config.toml
vocab_size = 1683
activation = "swiglu"
rope_fraction = 1.0
attn_scale = 0.177
bias = "none"
init_std_up = 0.0434
lr_head = 0.00831
schedule = "wsd"
decay_fraction = 1.0
batch_tokens = 16384
dataset = "wikipedia_en"
MLP neurons of a small language model. Each row is named by its layer, matrix (gate and up: input weights) and neuron, and shows model dimensions 64-159. Each number is 50 + 10 x the weight over its row's rms, rounded and kept within 0 to 99. A neuron's up and down rows have the sign that makes its largest values positive.
After each neuron's rows, "fires on" lists the tokens most often at its 100 highest values on Wikipedia text that the model never trained on; "fires in" lists the words (lower case) most often at its 100 highest values on Wikipedia text that the model never trained on.

L2.gate186:50 53 54 62 51 52 60 59 47 58 55 53 56 53 51 49 37 53 58 42 46 55 60 60 40 56 36 52 56 55 54 35 51 62 41 55 47 58 54 61 60 58 53 48 52 59 44 45 59 37 32 62 63 51 57 48 50 49 48 56 53 31 44 55 52 26 56 60 56 48 69 46 48 76 40 70 43 51 48 41 43 49 54 45 43 57 23 45 24 57 53 40 21 60 52 54
L2.up186:67 60 57 59 56 60 51 74 50 48 48 57 56 58 44 42 30 58 59 51 52 59 66 66 52 48 38 60 67 62 49 47 53 57 55 46 39 60 50 53 60 50 56 55 61 47 52 37 43 62 20 56 48 55 39 56 57 49 50 52 51 42 52 48 58 21 34 52 44 44 65 50 56 66 50 66 53 52 49 40 35 65 52 62 60 58 39 63 29 62 58 47 45 50 52 44
fires on: " later", " years", "arly", " found", " again", "ollow"
fires in: "later", "years", "early", "again", "found", "following"

L4.gate74:39 64 46 47 57 54 48 52 54 37 54 67 35 62 59 55 58 67 58 48 61 48 50 37 36 47 53 50 55 67 43 46 47 55 42 49 38 54 59 45 50 52 56 69 50 33 48 39 56 52 44 40 34 41 56 52 63 57 49 31 39 33 62 44 46 60 62 50 71 40 38 45 67 58 51 35 50 54 49 30 41 53 57 48 42 32 48 37 53 49 56 57 43 47 56 41
L4.up74:53 64 60 55 78 45 52 59 61 57 51 56 45 50 64 49 60 70 38 50 48 44 51 29 51 44 48 58 37 51 49 40 59 62 31 41 54 63 49 53 47 56 64 61 54 52 59 57 72 37 36 49 47 45 57 50 61 60 55 59 52 32 66 38 46 39 43 63 70 47 47 56 49 65 43 27 47 49 46 40 53 47 45 74 48 24 42 44 42 60 52 65 39 54 48 33
fires on: " direct", "ound", "pen", "el"
fires in: "director", "around", "directed", "direct", "open", "was"

L4.gate137:59 56 68 48 51 40 43 43 59 40 52 42 49 52 55 64 45 64 50 55 38 62 33 47 53 54 35 58 55 48 45 40 36 45 36 27 57 47 68 56 39 51 49 49 59 49 44 61 63 45 57 65 49 56 47 53 46 51 45 48 56 65 54 45 31 38 30 75 54 41 34 53 45 55 57 48 51 36 71 51 66 50 47 34 45 67 49 49 35 45 41 45 55 54 63 45
L4.up137:35 38 46 56 56 65 44 65 62 53 50 40 58 46 37 56 34 46 60 32 54 52 44 53 43 30 42 47 41 49 59 45 65 58 61 48 69 77 46 66 43 66 46 51 51 32 58 65 52 60 56 53 39 61 42 51 56 39 60 58 30 51 44 43 44 31 54 32 48 49 54 64 58 54 55 58 58 45 54 35 56 34 37 57 44 39 55 51 54 61 61 63 45 58 55 59
fires on: " has", " had", " have"
fires in: "has", "had", "have"

L5.gate147:45 53 53 49 73 33 49 45 55 40 39 35 42 36 40 56 64 51 69 43 45 46 36 29 61 53 43 48 69 47 55 58 61 53 59 47 70 61 58 52 39 54 52 53 50 49 47 54 55 53 36 64 33 40 55 65 55 51 58 40 52 43 47 46 37 60 60 48 54 53 44 55 35 57 60 53 57 63 56 22 53 41 35 68 42 51 48 47 53 55 42 47 41 49 51 75
L5.up147:65 37 35 42 51 54 55 48 70 37 46 58 47 41 60 59 51 44 62 42 50 34 33 30 54 49 51 49 54 65 47 68 51 51 47 61 58 47 45 50 51 45 47 62 31 61 62 34 68 62 45 34 30 54 43 50 64 53 37 34 45 34 54 47 49 52 51 56 53 53 36 44 55 46 34 37 43 57 50 37 42 68 41 55 29 52 44 34 58 41 46 50 53 55 61 44
fires on: " direct", "5", "9", " US", "ound", " writ"
fires in: "director", "5", "9", "directed", "usa", "direct"

L9.gate388:49 52 56 39 75 54 55 40 47 43 47 65 37 48 38 54 41 34 56 61 42 56 43 58 29 46 43 29 33 38 44 61 29 38 60 60 57 36 49 38 41 58 38 51 63 42 33 58 48 42 50 57 47 55 44 48 51 36 51 49 32 51 58 57 51 48 43 49 49 39 58 31 38 58 64 52 45 44 41 37 72 58 59 48 61 57 56 69 39 56 46 45 71 48 36 57
L9.up388:54 59 41 44 43 51 38 51 30 62 44 56 59 57 49 40 50 49 45 50 48 37 67 48 53 45 40 43 67 27 50 52 63 51 54 56 44 51 58 55 59 55 43 58 60 46 43 50 42 42 61 59 40 51 66 40 54 64 34 46 46 47 43 72 53 56 50 68 23 46 64 61 46 27 67 40 56 57 39 26 64 48 40 51 55 49 48 49 37 43 67 30 60 47 47 58
fires on: " of", " in"
fires in: "of", "in"

L8.gate281:38 53 48 52 49 55 47 46 58 55 54 46 77 38 45 41 73 54 49 40 50 48 41 72 48 71 42 46 44 48 41 35 63 49 45 57 57 43 53 58 49 52 52 43 57 53 27 70 47 43 48 56 32 46 53 61 50 63 59 48 63 47 56 49 55 73 57 41 51 37 34 54 61 60 59 49 51 51 42 55 60 37 38 63 47 55 41 42 46 51 53 40 46 60 40 56
L8.up281:35 67 54 48 53 48 37 49 50 61 49 53 55 51 50 43 43 44 27 61 49 65 40 61 46 53 50 58 58 48 57 52 40 37 57 42 42 47 56 56 50 50 39 52 53 59 54 44 49 53 55 54 50 51 53 35 36 61 61 56 75 49 43 62 22 49 60 65 57 26 35 55 51 50 57 30 44 60 50 53 28 46 37 51 53 33 57 63 53 54 50 57 44 66 37 39
fires on: " with", " through", "s", " into", "ith"
fires in: "with", "through", "into", "particularly", "plays", "within"

L5.gate188:49 34 59 68 51 77 58 31 61 60 55 57 56 55 46 35 39 51 53 57 51 51 37 47 44 59 53 76 53 59 58 45 56 58 38 47 52 35 54 46 62 41 51 45 41 54 64 62 62 47 42 56 51 37 59 52 45 43 54 52 37 41 59 49 50 42 39 60 74 72 45 52 51 85 66 40 52 46 57 47 43 52 60 50 53 42 33 48 51 35 49 45 47 47 32 50
L5.up188:44 30 43 49 59 65 40 53 51 64 50 58 46 50 46 46 45 43 68 44 49 42 51 45 55 47 50 63 46 38 65 47 69 49 41 41 63 55 53 51 52 36 76 50 49 62 65 68 46 46 48 61 51 44 32 44 46 61 53 62 45 42 64 52 49 58 48 44 47 44 70 53 51 63 59 37 55 41 53 51 33 61 45 43 46 40 29 59 52 57 50 39 35 48 46 61
fires on: "0", "5", "9"
fires in: "2009", "2008", "2005", "2006", "2004", "2000"

L8.gate422:49 55 63 61 56 28 42 33 42 40 43 42 33 35 46 35 44 42 53 48 44 44 44 51 50 55 47 37 47 36 50 56 45 54 58 43 60 47 48 65 61 31 57 46 60 55 49 40 56 46 51 66 52 62 50 50 56 58 45 29 41 62 36 47 35 45 47 67 39 39 69 59 33 65 66 47 58 53 50 61 31 35 53 57 63 61 51 53 51 38 45 58 55 60 40 50
L8.up422:69 45 63 50 54 33 41 71 55 62 61 29 49 45 35 47 45 50 54 58 62 51 44 52 53 60 49 60 53 51 60 74 46 61 38 61 57 52 55 53 55 39 49 41 56 37 53 51 28 57 61 47 50 52 59 54 37 59 44 54 29 67 55 66 43 48 41 49 62 52 44 43 61 48 67 63 54 63 59 39 47 55 51 58 58 62 68 52 59 34 69 44 47 48 64 35
fires on: " first", " second", " that", "irst", "ird", "ior"
fires in: "first", "second", "that", "third", "senior", "seconds"

L4.gate407:55 61 41 43 36 50 46 58 62 56 37 44 37 50 51 48 41 57 42 31 54 59 48 60 44 61 56 41 65 47 43 48 59 59 76 35 48 62 51 23 55 54 41 51 44 29 56 52 41 64 45 35 55 53 57 51 41 55 62 55 50 29 45 41 59 52 40 49 44 33 61 57 55 51 52 51 54 47 45 44 49 46 31 55 51 27 52 52 45 43 53 61 44 63 53 60
L4.up407:42 42 62 41 47 70 42 39 41 45 38 28 55 56 48 61 53 53 38 50 36 48 44 59 46 32 50 42 50 49 37 42 38 54 54 44 50 43 46 48 50 46 53 50 54 42 33 29 32 50 58 44 28 57 49 65 37 55 56 59 58 58 32 58 33 64 44 44 53 50 54 55 50 50 52 68 63 52 36 53 58 47 44 61 40 52 61 65 35 42 65 49 47 38 49 36
fires on: " through", "th", "vel", "ince", "out", "til"
fires in: "through", "throughout", "since", "19th", "until", "development"

L2.gate300:42 62 53 58 35 62 50 37 49 60 37 46 54 55 47 59 39 45 70 59 62 45 43 36 46 65 52 46 57 44 40 42 55 51 37 59 69 51 50 55 63 52 44 49 53 56 41 65 54 55 62 47 53 57 53 71 38 52 44 61 48 44 55 34 46 32 35 54 71 51 61 52 35 56 61 76 23 43 42 42 47 45 53 45 64 57 56 49 41 49 53 29 39 47 49 51
L2.up300:50 33 48 37 44 51 42 51 34 76 62 54 41 50 63 51 45 64 36 45 66 49 40 57 43 38 46 43 50 54 53 29 58 49 39 45 56 28 69 47 68 38 48 59 51 51 57 43 70 48 31 47 51 64 55 46 52 42 51 48 46 66 46 27 55 44 51 40 69 44 47 25 47 55 50 54 47 48 47 43 55 56 37 40 36 52 53 48 59 46 54 58 53 41 85 54
fires on: "ternational", "ical", "ational"
fires in: "international", "national", "typical", "operational", "critical"

L5.gate55:63 39 41 63 59 49 68 53 52 29 58 61 45 58 48 33 33 56 45 55 44 56 36 48 62 59 45 50 45 40 49 56 30 44 58 57 35 60 52 71 60 62 52 56 50 49 47 48 52 64 37 58 36 46 78 61 39 45 48 50 51 39 41 33 55 46 60 53 47 43 61 60 64 54 66 50 53 56 32 43 37 50 66 45 51 58 32 58 51 63 56 46 55 41 54 60
L5.up55:72 55 50 58 56 46 66 57 49 49 46 49 55 39 52 58 33 46 41 51 56 69 49 55 52 61 27 51 55 38 65 58 55 64 49 57 70 36 56 60 52 51 62 40 40 64 51 27 57 56 51 68 31 54 53 55 65 35 44 32 43 50 47 59 41 32 60 65 45 55 51 59 56 53 43 56 62 63 36 31 60 42 42 67 58 57 52 58 49 73 68 51 44 55 41 57
fires on: " first", " second", "ast", "all", "ird"
fires in: "first", "second", "last", "hall", "seconds"

L9.gate36:43 45 73 17 53 44 37 38 55 48 52 32 56 48 37 60 51 47 46 43 43 56 61 36 41 44 35 47 61 38 54 45 52 47 58 45 52 49 49 48 46 61 67 50 54 39 25 54 36 50 38 44 54 51 54 45 47 57 43 56 60 54 41 54 52 49 67 67 56 55 54 59 37 57 61 60 51 38 50 30 43 31 62 62 50 51 58 52 59 44 50 55 57 55 58 43
L9.up36:46 55 57 34 45 50 46 64 68 74 54 48 64 51 51 47 34 47 46 64 46 58 48 34 52 59 40 33 46 44 40 37 50 45 35 47 64 51 52 46 62 43 44 45 45 31 40 52 59 35 38 46 34 53 46 46 25 55 66 56 54 59 51 63 46 38 50 37 63 67 56 44 58 39 58 59 65 62 47 49 52 50 74 70 65 57 45 60 60 55 58 70 44 54 46 62
fires on: " to", " and", " with", " through"
fires in: "to", "and", "with", "through"

L2.gate287:61 48 56 45 63 49 62 44 52 54 32 36 53 54 63 46 31 44 74 61 56 55 49 54 45 75 54 58 59 32 56 55 44 56 47 57 59 65 71 46 45 59 65 53 56 53 54 60 41 56 52 52 55 37 60 61 54 38 42 36 44 53 46 41 38 40 42 45 50 51 42 45 43 48 56 61 69 54 54 41 26 49 42 50 67 44 74 50 68 34 57 23 72 59 51 52
L2.up287:51 39 67 51 57 48 61 52 64 62 40 27 42 59 53 48 43 58 57 59 51 48 42 50 56 60 55 35 48 38 36 67 49 50 51 50 52 44 66 46 57 49 64 51 66 54 48 58 48 68 56 54 41 40 55 50 60 43 47 40 56 68 45 38 39 38 49 59 61 44 42 57 39 46 59 57 57 57 54 56 24 56 52 51 69 60 65 52 67 61 60 26 60 67 59 57
fires on: "ri", "ack", "ames", "oup"
fires in: "track", "games", "tracks", "group", "porphyria", "countries"

L4.gate59:40 58 43 33 57 45 35 42 58 52 46 41 37 38 48 33 62 43 39 45 61 53 48 30 45 49 39 40 35 50 50 58 57 55 47 57 54 48 67 60 51 36 60 34 59 44 51 55 40 52 53 67 45 57 47 50 42 62 54 33 54 60 60 42 49 44 52 38 50 34 35 66 40 46 55 35 52 52 56 62 40 56 46 53 51 45 52 60 46 56 66 62 39 49 60 64
L4.up59:55 42 50 35 54 68 46 62 45 42 34 38 18 58 63 45 43 50 43 39 44 46 60 35 47 48 44 51 47 63 41 57 43 62 27 51 55 46 63 61 48 45 53 59 37 39 43 50 57 49 52 62 40 47 50 50 60 63 43 28 50 47 65 48 45 60 51 49 39 37 58 60 50 32 53 56 71 46 55 55 49 36 47 71 44 58 37 56 68 54 63 44 55 61 62 43
fires on: "ight", " October", "ash", " June", "p"
fires in: "october", "right", "flight", "june", "march"

L2.gate44:35 44 60 49 42 42 42 45 63 52 53 56 61 27 57 54 50 47 63 61 64 30 50 68 65 57 53 54 53 30 53 48 72 34 58 62 40 45 59 50 58 53 48 50 57 53 48 49 53 66 49 69 43 51 63 39 59 35 43 64 45 56 56 54 54 50 49 58 55 47 38 49 42 50 60 52 21 62 52 73 63 58 44 37 68 68 50 40 39 66 60 48 38 56 50 45
L2.up44:59 59 47 54 36 46 45 51 50 44 61 37 47 56 62 61 30 43 54 57 62 49 51 61 46 51 41 64 51 49 58 31 61 55 48 40 73 59 51 46 34 53 57 41 49 42 46 57 39 49 43 56 54 69 47 52 49 46 67 44 50 34 43 55 44 50 44 53 66 48 42 37 58 69 54 39 62 50 41 58 75 50 20 36 69 50 46 29 53 61 64 48 43 47 63 65
fires on: "ternational", "amily", "ublic", "ual", "ational"
fires in: "international", "family", "public", "republic", "career", "operational"

L8.gate177:41 70 61 37 46 32 52 43 63 60 46 24 79 37 62 56 70 62 37 40 51 62 52 55 70 60 42 63 78 53 52 37 43 56 45 53 25 49 35 70 48 40 59 58 46 52 37 40 41 59 34 43 48 58 45 50 61 43 62 54 59 50 41 55 56 46 39 48 37 49 45 46 48 40 50 48 55 43 61 64 30 50 57 46 38 51 42 63 44 40 48 46 48 61 40 44
L8.up177:43 56 54 58 63 49 54 52 46 56 57 50 70 56 33 47 49 53 36 53 45 56 29 43 68 29 58 48 52 40 49 58 50 55 31 66 62 42 55 68 74 61 32 45 64 71 41 44 41 33 51 57 45 56 44 52 46 47 56 45 51 49 54 52 39 55 45 50 43 55 73 57 57 52 45 60 24 39 70 41 44 56 55 66 60 48 62 41 43 51 37 60 58 59 51 40
fires on: "he", " other", "ther", "ant", "ose", "al"
fires in: "other", "the", "those", "important"

L5.gate392:42 46 68 49 55 48 42 70 18 45 57 57 46 51 56 64 43 40 46 51 47 57 27 65 59 50 36 53 34 49 64 53 65 42 56 50 51 47 58 61 34 67 45 61 61 56 47 23 34 41 40 40 60 50 37 63 46 44 41 51 51 51 57 46 39 42 39 37 49 47 50 53 43 46 64 32 42 50 42 48 51 60 37 56 37 41 53 49 59 49 38 53 55 57 52 42
L5.up392:48 66 50 43 44 66 53 58 40 62 52 50 45 49 64 46 59 51 61 36 41 45 39 50 57 51 59 53 42 49 53 46 46 46 32 60 57 53 55 49 28 69 46 63 42 56 55 50 51 59 40 54 48 58 65 34 48 58 30 34 53 31 56 39 51 47 55 56 46 28 42 47 69 61 60 63 34 57 54 54 31 61 55 57 58 65 38 45 59 51 47 52 48 57 54 45
fires on: " no", "al", "ike", "ake", " more", "az"
fires in: "no", "like", "lake", "half", "more"

L2.gate175:59 35 49 53 49 61 46 58 40 50 54 31 44 41 39 40 50 59 51 39 54 42 47 41 43 71 51 32 53 41 47 45 53 71 53 45 30 57 60 57 52 77 50 52 42 49 37 76 62 58 51 48 54 45 31 49 49 53 62 42 54 29 43 36 79 45 51 43 56 44 48 51 44 46 49 39 52 43 41 32 54 51 61 45 39 54 36 33 52 56 47 42 39 51 55 60
L2.up175:64 47 41 42 48 41 48 59 32 49 43 21 54 54 44 55 53 39 47 52 48 50 57 61 53 55 45 35 46 51 52 42 37 50 51 46 58 57 46 48 43 37 52 56 41 56 45 65 48 35 61 52 56 44 43 62 55 41 46 49 70 63 52 65 59 46 55 32 62 56 33 58 44 57 30 66 44 45 50 57 63 60 58 42 35 45 43 51 41 47 32 58 25 46 37 44
fires on: " can", " are", " have", "ake", " has"
fires in: "can", "have", "are", "take", "has", "areas"

L13.gate39:49 60 52 36 44 51 40 61 49 50 51 65 60 62 64 42 46 50 41 42 29 58 44 52 47 56 42 42 52 66 32 47 62 48 44 24 42 67 46 41 46 53 54 48 44 53 63 68 64 43 51 44 47 47 50 70 49 60 62 52 42 53 54 52 60 52 49 70 54 61 46 34 49 52 51 56 56 26 57 48 48 47 53 56 43 22 46 53 43 52 46 53 40 59 61 51
L13.up39:26 56 41 56 57 54 53 65 37 50 48 57 50 30 66 68 39 82 66 41 53 59 40 49 61 62 72 45 51 42 42 53 50 57 56 41 50 56 56 54 39 67 57 43 36 43 62 49 50 41 61 71 43 54 55 59 62 50 63 43 53 52 40 42 51 53 48 48 59 45 47 58 32 47 53 62 50 44 55 52 57 40 47 46 35 34 39 48 34 47 56 69 44 45 47 57
fires on: " is", " with", "e", "arn", " to"
fires in: "is", "with", "to", "earned", "a", "has"

L2.gate173:57 61 38 50 51 72 39 49 39 44 48 51 54 46 73 35 49 49 40 47 40 49 46 65 55 52 46 45 67 64 62 49 59 41 54 47 42 60 33 44 62 39 37 60 41 61 58 36 33 64 55 51 34 50 65 57 47 70 42 58 50 59 61 51 27 48 45 47 51 47 72 56 46 45 46 44 52 64 44 44 50 47 36 27 50 61 38 54 57 71 54 55 51 61 50 61
L2.up173:37 51 44 44 52 56 45 37 39 39 43 51 47 59 61 64 51 54 42 46 59 53 37 46 42 49 37 34 42 65 29 50 46 55 61 52 43 57 44 18 59 46 46 57 41 61 50 40 42 54 56 52 50 45 57 40 45 49 59 70 42 42 54 58 56 53 67 59 58 47 46 60 62 67 50 55 57 52 55 60 51 57 73 46 52 61 43 43 26 68 36 58 45 57 50 65
fires on: " States", "iew", "ur", "ject", "ign"
fires in: "states", "review", "view", "burkina"

L8.gate189:48 52 40 55 53 53 47 36 38 54 46 57 62 42 29 55 50 50 46 56 38 46 45 63 47 67 43 40 61 44 40 66 49 53 43 54 45 54 59 52 54 44 68 32 65 22 47 48 36 44 37 48 52 41 56 36 51 56 43 52 50 48 46 52 43 56 39 39 58 56 55 24 47 55 81 44 44 38 58 50 44 45 49 45 78 47 61 61 49 64 33 35 63 58 61 62
L8.up189:43 53 50 56 48 34 54 61 59 53 53 52 61 44 61 50 42 56 64 48 56 24 30 51 47 50 47 49 53 68 50 51 56 11 38 53 61 60 52 59 43 58 57 48 60 46 36 47 44 36 39 44 45 47 59 56 60 58 50 52 57 40 29 56 35 56 43 40 50 44 43 51 68 37 55 43 36 60 35 49 41 45 58 57 50 47 49 50 63 41 57 55 60 47 49 34
fires on: " which", "at", "om", "he"
fires in: "which", "whether", "what", "woman", "worth"

L13.gate232:49 40 61 65 55 40 49 47 42 61 45 41 60 49 37 51 44 46 56 46 48 45 51 56 50 58 38 62 42 60 47 48 42 64 47 41 62 39 48 49 47 38 49 46 24 55 42 44 46 48 61 44 55 80 43 36 44 72 50 46 46 62 62 53 41 61 41 48 41 38 44 33 51 42 53 41 55 37 58 22 54 55 67 51 37 47 57 26 40 54 27 54 44 53 35 30
L13.up232:43 48 63 39 46 57 62 67 40 52 39 39 63 54 49 56 37 44 63 69 52 67 48 40 56 55 47 57 52 43 33 44 54 66 50 53 43 57 34 57 57 48 67 52 41 45 42 66 44 61 51 47 61 63 44 44 35 55 57 44 45 63 59 45 50 60 51 43 57 63 42 44 47 36 46 54 59 52 58 42 49 39 54 61 55 37 53 49 37 21 34 45 40 53 47 56
fires on: "ing", " to", " by", " with", "s", "e"
fires in: "to", "by", "with", "include", "alongside", "that"

L6.gate184:36 58 44 47 59 60 41 47 56 43 63 38 32 52 66 29 42 61 39 61 52 54 55 62 51 41 52 46 58 45 34 65 44 38 67 53 39 42 46 59 34 43 44 43 57 28 45 47 45 61 41 48 61 63 52 44 30 61 54 60 56 58 51 50 55 46 46 66 48 45 54 24 59 47 61 52 39 68 56 53 52 47 66 61 38 57 51 42 70 52 52 49 50 47 53 49
L6.up184:50 46 69 46 39 36 44 64 52 49 46 49 37 44 39 61 34 41 64 51 38 43 54 48 53 61 47 58 66 34 33 40 49 44 62 53 49 37 42 50 42 52 63 44 43 45 50 58 40 34 48 64 38 46 48 55 25 50 53 37 36 48 44 48 47 54 57 52 58 49 55 63 43 61 52 53 40 50 59 57 53 59 54 30 54 49 55 42 67 49 56 35 52 40 47 68
fires on: " by", "it", "ill", "ig", "om", " before"
fires in: "by", "military", "bill", "brigade", "before"

L13.gate211:44 62 57 65 42 63 41 36 44 45 50 45 51 60 37 45 45 48 46 67 65 60 43 59 47 55 34 51 46 41 53 47 59 43 40 40 53 47 49 52 40 70 58 51 47 59 44 49 40 51 42 49 39 70 52 51 51 62 44 53 50 47 59 55 38 74 45 58 58 31 36 58 51 79 60 48 60 63 36 43 53 56 31 43 58 33 44 49 50 60 41 49 42 63 58 27
L13.up211:35 61 61 30 48 53 39 53 49 55 54 37 62 34 61 68 62 51 34 43 34 49 36 48 38 47 48 55 48 52 44 54 43 64 40 33 48 39 80 46 30 44 36 67 54 37 45 60 47 47 54 49 50 51 49 38 44 52 60 54 49 67 49 57 46 57 56 42 51 39 43 40 56 65 44 55 54 50 56 38 63 39 64 51 31 64 40 43 50 39 31 53 57 44 50 32
fires on: " to", " with", "ed", " through", "ive"
fires in: "to", "with", "through", "purchased", "up", "give"

L11.gate66:46 62 55 50 38 63 48 58 53 49 54 50 52 26 69 52 30 46 52 44 63 40 38 43 48 50 68 31 45 52 63 63 54 49 61 53 65 65 56 42 65 38 46 47 54 35 52 60 40 56 62 40 36 57 49 33 52 67 58 44 40 62 46 40 54 39 64 62 49 52 49 62 43 61 71 58 43 46 53 52 58 29 30 52 60 51 54 55 39 37 55 31 68 44 46 46
L11.up66:37 50 60 43 64 52 34 55 49 68 41 57 48 70 61 45 40 52 51 43 41 36 51 39 30 47 42 46 50 42 47 27 51 48 34 55 59 56 47 34 39 47 36 55 59 31 44 55 60 54 64 54 36 58 45 50 56 48 25 56 64 48 38 68 43 54 46 45 24 53 49 62 46 52 35 59 48 45 38 49 51 55 59 50 42 43 53 50 29 51 34 42 45 54 63 50
fires on: " of"
fires in: "of"

L2.gate168:45 42 45 37 50 42 61 60 59 50 53 48 58 46 62 49 50 73 42 35 50 42 55 42 44 62 57 60 55 59 36 45 44 56 66 33 35 49 52 34 51 48 57 49 48 34 55 56 61 66 49 42 61 39 45 50 66 52 63 50 39 44 59 44 58 62 52 50 40 45 52 55 40 44 68 63 60 31 55 34 40 50 30 66 62 51 54 29 29 43 30 51 47 48 53 65
L2.up168:47 48 34 40 59 54 43 48 42 51 46 37 58 45 51 34 30 51 56 51 43 43 66 35 35 29 44 32 49 51 76 52 43 75 45 36 28 53 51 59 47 49 47 59 47 36 50 67 60 45 61 38 52 53 34 53 51 58 45 60 28 46 43 62 49 48 45 42 53 68 58 49 42 49 63 57 55 38 61 62 47 46 50 55 42 46 63 61 48 68 33 49 43 60 38 54
fires on: "w", "arri", "urn", " has", " have", " had"
fires in: "has", "have", "had", "turn", "like", "married"

L8.gate330:42 48 49 62 43 47 59 50 49 69 59 46 44 52 66 39 43 57 41 52 46 58 35 34 45 51 34 31 59 42 57 55 46 56 62 40 45 58 61 49 69 26 52 42 53 59 56 69 43 49 30 50 53 37 38 34 43 45 53 57 50 41 42 51 51 75 52 61 49 25 51 53 59 50 59 48 40 42 60 40 40 44 49 57 48 32 61 49 64 53 60 76 44 54 61 36
L8.up330:44 56 58 67 55 54 49 52 54 59 55 67 51 54 41 58 54 48 45 62 48 73 40 60 44 38 66 50 40 56 39 58 40 41 36 46 65 66 40 71 51 54 47 40 46 53 54 43 29 36 45 52 52 46 55 59 47 34 49 52 44 32 38 59 43 55 59 41 50 44 72 56 37 44 47 51 29 54 52 48 29 40 76 58 44 57 62 41 53 54 40 38 67 59 49 39
fires on: "he", "ow", " At", "ile", "at", "h"
fires in: "the", "however", "while", "at", "what", "how"

L2.gate220:50 38 52 55 58 48 54 35 23 58 44 50 52 54 55 41 47 51 48 47 44 39 36 55 35 51 47 45 67 45 54 37 67 56 54 51 46 46 63 53 40 44 53 63 51 59 38 64 55 37 45 62 73 41 54 54 69 50 57 55 56 62 65 48 51 44 51 48 34 30 39 54 36 64 59 60 55 52 49 45 29 57 53 48 67 52 52 31 28 45 43 43 51 49 36 46
L2.up220:67 42 47 48 55 47 56 46 50 46 49 22 43 41 43 58 36 45 49 54 53 64 56 65 41 74 47 46 46 48 47 56 50 49 39 44 38 56 67 56 39 57 64 36 49 46 48 66 51 52 46 50 54 63 38 46 38 34 63 53 72 46 40 54 45 54 42 64 56 55 72 43 27 39 41 56 41 42 49 48 59 40 50 61 44 61 43 39 61 49 61 51 56 46 63 57
fires on: "ld", "al", " this", "ird", "ake"
fires in: "held", "this", "university", "third", "health", "take"

L12.gate303:54 33 39 58 55 51 45 41 51 49 51 48 53 51 52 73 45 53 36 51 42 54 56 39 31 47 59 46 61 56 43 60 71 50 36 48 58 47 69 62 47 50 50 59 38 47 57 51 43 46 34 54 68 56 38 44 58 71 46 46 42 50 39 65 67 41 28 52 36 46 56 45 37 53 42 59 30 48 43 51 43 35 61 57 43 56 43 58 38 43 35 36 40 52 42 37
L12.up303:67 48 44 61 48 44 43 52 44 63 50 57 49 36 62 43 52 56 38 51 55 39 46 45 58 58 40 37 48 58 32 64 54 51 60 42 42 69 48 58 55 51 61 45 48 38 61 60 56 66 42 50 54 53 43 67 41 49 30 44 48 54 45 52 47 40 46 64 53 47 40 39 51 52 40 51 55 49 45 51 65 46 42 64 52 36 45 60 44 53 41 55 40 55 49 68
fires on: " to", " w", "le"
fires in: "to"